MLP neurons of a small language model. Each row is named by its layer, matrix (up: input weights) and neuron, and shows model dimensions 256-351. Each number is 128 + 32 x the weight over its row's rms, rounded and kept within 0 to 255. Numbers have three digits each.
After each neuron's rows, "fires after" lists the tokens most often just before its 100 highest values on Wikipedia text that the model never trained on; "fires on" lists the tokens most often at its 100 highest values on Wikipedia text that the model never trained on.

L8.up1102:147175185155110047094140163055165142136171138121136144144172148093174146057136097129124145123114098110120134117127103087108139132142097115080155080101197156076103137137122154184174155106049146194066174084102091156116179119109104173089131150063141113164156138140111142072126112180119097113
fires after: " |", " ", "0", ";", "2"
fires on: " ", " −", " —", "3", " -"

L8.up442:132103141196110158120128086129104148159176100145114101116132115077184134117159162181141204076157144080166138085114138143148150103129096128147144161141126121099162111105044104134113134089108137131114166164166182176102140105118135106197156137133093122120109135136140138145117092120150088097
fires after: " |", ";", "0", "%"
fires on: " ", " |\n", ";", "–", " |"

L8.up959:158111113071178108118130130080099134126175139061120128140148150102127178159152150174092144095123090108189153144112120165143081089110120134173117135112098103138098092118137141095116105099173125173141158192102154129149170151101031112119115141146163146164081143129159084141165142061131151109
fires after: " in", " In", "In", " late"
fires on: " ", "n", "-", "s"

L6.up486:083099146120098090096130098077171099094084164184160140171117077113100101118119134179097166122175143103122130112081139114086131125140112094159145113092079090102127078150103130077137121149113137145130130201109119111190120162112118092176136101083116105175086120146070089051199120199103090100
fires after: " ", ";", "–", " |"
fires on: " ", "1", "2", " |", "0", "3"

L6.up98:087077163108107129089115128134119113116148083144145121158123131146112170190161186160151129145164184156122160147108172177072144141160161137224160108094089130206052165148097093129151125174153111103147077087163161127121101146100094143097155093078137139131169108172160119104134149148164171104
fires after: ".", "0", "1", " P", " "
fires on: " (", "1", " |", ".", "6", "-"

L2.up258:142161127100120102166165091138096120123132143152131166088116154130127080142129097146130190181127126119205173079146148124159163158114126171122093231169130095161110096135130142154147213114143147139108083122115089070086144115096199158079092136071129117117104107107144095105141112090164116179
fires after: " ", " (", "–"
fires on: "\n", "193", "189", "192", "188", "190"

L2.up437:126187152154096106145116148088113089135148102141120179125094119126157140112145156127066151133171097130096144122095102171128108117150091193119070162118144189145134094125128196147087132177171133139127129155083157120080140053126141110139154162107122062121096136122123127166128179151110078075
fires after: " ", " ("
fires on: "198", "199", "195", "194", "196"

L8.up190:208128153164130124133136155134110130103158110136172139160100114132185110180140116143141165162111130104151156126107166126162149125104187098174120128112129086145077076153126103126088151151122142104154097140141180125136179141097155147169201145116124142122144181087132121147076134097164109164
fires after: " T", " C", " t", " c", " G"
fires on: "a", "ry", "e", "i", "w"

L4.up363:119109101133157123173164111084159085106080106144166145142163150118230102132134152163106142148166108132146110125059092186087139128159157109153136088130074115219095123164212188143133129111136148154119141118176169148151094118069130120111131180066155146097043190146132147054166152110192105145
fires after: "0", "1", " |", "2", ";", "d"
fires on: ";", " |", " ", "own"

L4.up583:117109166131123056099147117040155098110067114148180147153201105157184136078123157178131109106129127091142183133076096191125138101115139102093144150111074113173106078114137170124137132146099159142147105182118071109179129139070107144168151108113151139141109091078116128106146131152114027124
fires after: " |", ";", "1", "–", "0"
fires on: " ", " |", ";", "1", "0", "–"

L8.up1004:133185154114141085120109109132046104146167144123129183120185118095189189151081124128021177102137139126117136127132112155098111111127085116142151122123095156133132117109154118072138113106155124128162120099070147104190151157117110093113139182102146138086130105134114153104146101082124163172
fires after: " in", " out", " In", "In", "l", "c"
fires on: " of", "n", "t", "cl", "ach", "le"

L4.up175:103090105114157102055120160110084144139111109148115102043105070135130058136157108127196137194149093090069131077184130136089157173062131121121099141105109086110128108124143153112131171071104096176074103168128156101093116121105129132170148153116141115086217103137141198133102150138135118143
fires after: " (", " ", "–", "201"
fires on: "201", "202", "200", "3", "193"

L8.up1388:109127135127161147140123143115060157134133076140138082136107111173123146138155202093071141108117120148121080134062104150098100127079133078108095082111157161139061190137117140104110064030091129074207095098159124150134132144104132110194127112129081104151138147085114188169108122135223140114
fires after: " ", " (", " of", " the"
fires on: "201", "202", " em", " the"

L2.up162:096110129083107124180134135105140125154152057128095158164091168184067162109167089186112119128171126099125158121070092105161131188124152106149160180171081085196148060105176114108157145147170180171144092164143126089211136107135069139119131112132145113180114152111130067119114122132117118174
fires after: " ", " ("
fires on: "199", "193", "201", "198", "194", "192"

L6.up1324:169096141095155144113109113136108125115197139090109190075189094097149164161117128103106136087161135123126114155074144122137097150172127164142153145131133137198135119126107083132158093106091182143129090099122080166098128164134131147132141111113079098217141134110119182125164151144167156114
fires after: "0", "1", "2", " —;"
fires on: " |", ";", "ist", " —;"

L2.up894:095215157135152130146166104092086134086150125116082064128153185091213094140158151116096169145164112144132115070109093192167156084124093105098129130103196150129155137152155127144128098108114088138174108127101137123160103099122069134127104153125168130116076073154129113131142106164121067064
fires after: " ", "\n", " ("
fires on: "-", "198", "202", "196", "199", "==="

L8.up305:138174158165110138130173138131199073129149078179165113164099129075114124116166172136116130150161127166067127071063138131108179124152125146111122157109196092115128184097180098101149164167083106125169086171138143157123130134113095166075142088135135144127146151134082172124123164141139091157
fires after: " |", " ", "0"
fires on: " ", " |\n", "200"

L8.up516:137122096155130109087168168173131083147088140106175111103042140160161083120143097145117124122093034137186136106080104163170160137118097139095070145110070082150121107164131142074169156154110134148118131159149165154168186183139094111128116094122118092116102137116112123160093152109150095067
fires after: " h", " H", " Off", " F", " f", " wh"
fires on: "ic", "ir", "or", "if", "us", "il"

L8.up601:152151109121081120111098127084110110165140043128074135190132111101186128096148165145130110164136142159118126195145136098088166094110127172115072135117162098096109113066121159137143147114156115151166154079135093106139136131123138089117104140151143166163171076105163145105136066160139113093
fires after: " |", " ", "a", "ra"
fires on: " ", " |\n", " U", " Che", " |"

L8.up1470:135100133154098104170180113140120159148115089138156180100182070120129117169086176066130135108114105056159117098101132186099117204131151152107152113093104090156114071167120134161099149151091166112133110100145124100155144206152158123153179129147112153127144071131160100137152096124176190112
fires after: "2", "3", "1", " t", "0", " For"
fires on: "–", " of", " to", "arg", "in"

L6.up1526:127176160145152103057142125093174127164096075167046096089134117135139136116160118178128203156199092108151158124061114110101154122158160117101194072125123072110118107177178141138129103189126116149139154088110095110176155198124108101091104140129167131181134144096089138067149123119104070163
fires after: "0", " |", "1", "2", " "
fires on: " |", ";", " —", " and"

L2.up505:125174131107121108156131158109128084117134131151091099179111091106235160156178123147086149140151137156146117129106059198154173089130097125131127107123119145117076119145111150103163128152091136085105165118118096146107189135105163140105082199147146112092153094142098130105117162136161148105
fires after: " (", " was", "-", "\n\n", "=="
fires on: "born", " born", "Personal", " Died", " Born"

L4.up757:107150215104112122157099111137105116098135114168088133089206078152181116175089159109047151076108130088164156081087120140173066112134176113149148167107125162115168132074163157141089169101138082158181089151117114128076128175141143193205097145118173181107132177141099163154137091123180135117
fires after: " ", " |", "0", " %", " G"
fires on: " |", " "

L6.up568:178097152123131203068110122171123104126137115156175053124125165090115165096182128179136149089087161129089166167123131113090150071135165117143130125090119064146129172075155164140170145154148157151074194150188144122146150170098135127107177144110137172102078178174092106117116185088149129109
fires after: " c", " D", " d", " C", " Cap", " re"
fires on: "ra", "a", "ro", "le", "on", "b"

L6.up359:065131108117187112143135136096170153122096109107152172127152091156122122126162181151177149158107140146145101164121150103152181055122138126134101150095082158122098103157097164090151131123119165087082124105141129099138113143154142172184082120131116148053094139163140123094146090143096089150
fires after: " ", "–", " N", " Se", " S", " m"
fires on: "2", "a", "er", " ", " South"

L8.up987:170112134108110061145148063082142075093126103100180128088128128163137156094082121098131091176152141082136118100153062127159149157107159195141132111091069138129069144113109066070119186164124106129138130109161179156127162141157163100134107070150125096138130152137103165146088158125175093118
fires after: " one", " of", "f", " there", " One"
fires on: " of", " the", " were", "rom"

L8.up676:141146156137086145054108124101130196161118130141115073071111130137132097137118196077133132143103169143151111164141174178121126139141153145159182123120140101126124101183168148139114129186144165123089148163166131144101132142146172092143150166073114172117153136072127155091098106103147196183
fires after: " N", " c", " T", " O", " C", " o"
fires on: ".", "ative", "p", "A", "b", "a"

L6.up352:104065164145154141108156121139137146134125118105167141075144166110103089153105144123116167086134110175167125180097140100165148143128128149095085159134096157147111117152098156132100109078123165148142136117197113139100197138102153173148189101164187101088179060124073151105130118124145095151
fires after: " one", " a", " h", " th", " All"
fires on: " of", "r", "-", "ack"

L4.up433:132170155160118159151206088123101149109165132131197126114101158161095157086103133104088146071082106145095092092135100155146172131122113139126184132128142126101113141112107130112055102124113131154163182132113093072117178116110127169122106172122122114094121145128133132162103137086114174136
fires after: ".\n\n", "\n\n", " |\n\n", ").\n\n"
fires on: "==", "===", "===="

L2.up1298:083143153105118099164159117161092146123143088180124149144116110145135157194135110171085125132134151127085134048177122122097147141129170138162147134113182127118165089109164135107178147131107163125134122137213143124172074143096129187160105123124130114060177115151069151148153128116144107131
fires after: " ", " (", "–"
fires on: "200", "198", "201", "202", "199", " ("

L6.up222:069120096121119120088132132127105128098175130102146164164038129115176160127056100096146123161180107145070130161145158054090162135151163192142163179108128103155145111173093144115163128110135128144179136128156159116163115173114091181097096147147135116067139142110103117119140122136194166201
fires after: " P", "M", " p", "P", " B"
fires on: "et", " (", "ah", " ", "ender", "el"

L6.up1387:110060169151125170125097125079087129191144172120128127142153121104125075129172172134167160097128140116114117112056095160143106124155119135095192159098066132116167120160238123090107088095118150148165129165179128148144215130125207174151127140112101094107109164150131127090145130135117162087
fires after: "0", " ", " |", "1", "2", ";"
fires on: " |", " ", ";"

L8.up1421:076172067129151128106162139129144117131101114091157179091173094184152187118167162100110162107148109077082143140144122199071169189096125124112192133184121152195134125141089092168114115135159151187209123125119102105103166138097115128081142132125116148149179123157140181163107133093163108148
fires after: "b", "198", "201", "194", "200"
fires on: "6", "ai", "7", "0", "8", "5"

L6.up271:135105165115102138155082179193120134111151123194124073148122152130126169146146115157132114125100158160115199157158137124099107131159154150168117133062140056158066158125189159108155103182065109140111133102123152110186116149088139110137119112108121117064134104131175091108144138029174167158
fires after: " on", " P", " April", " p", "P", " m"
fires on: " ", "un", "r", "y", "et"

L8.up370:156148125155104103107212120105103132172135101128132147085095137190202119136166139158142100145126110151116084134120144128143072146163142151110144153110086144126126115097200126104116144155166122118088127150144157129134141094183144151129067106126174065134154098172119123111119130129126054130
fires after: "15", "13", "14", "12", "10", "30"
fires on: "6", "4", "5", "7", "3", "2"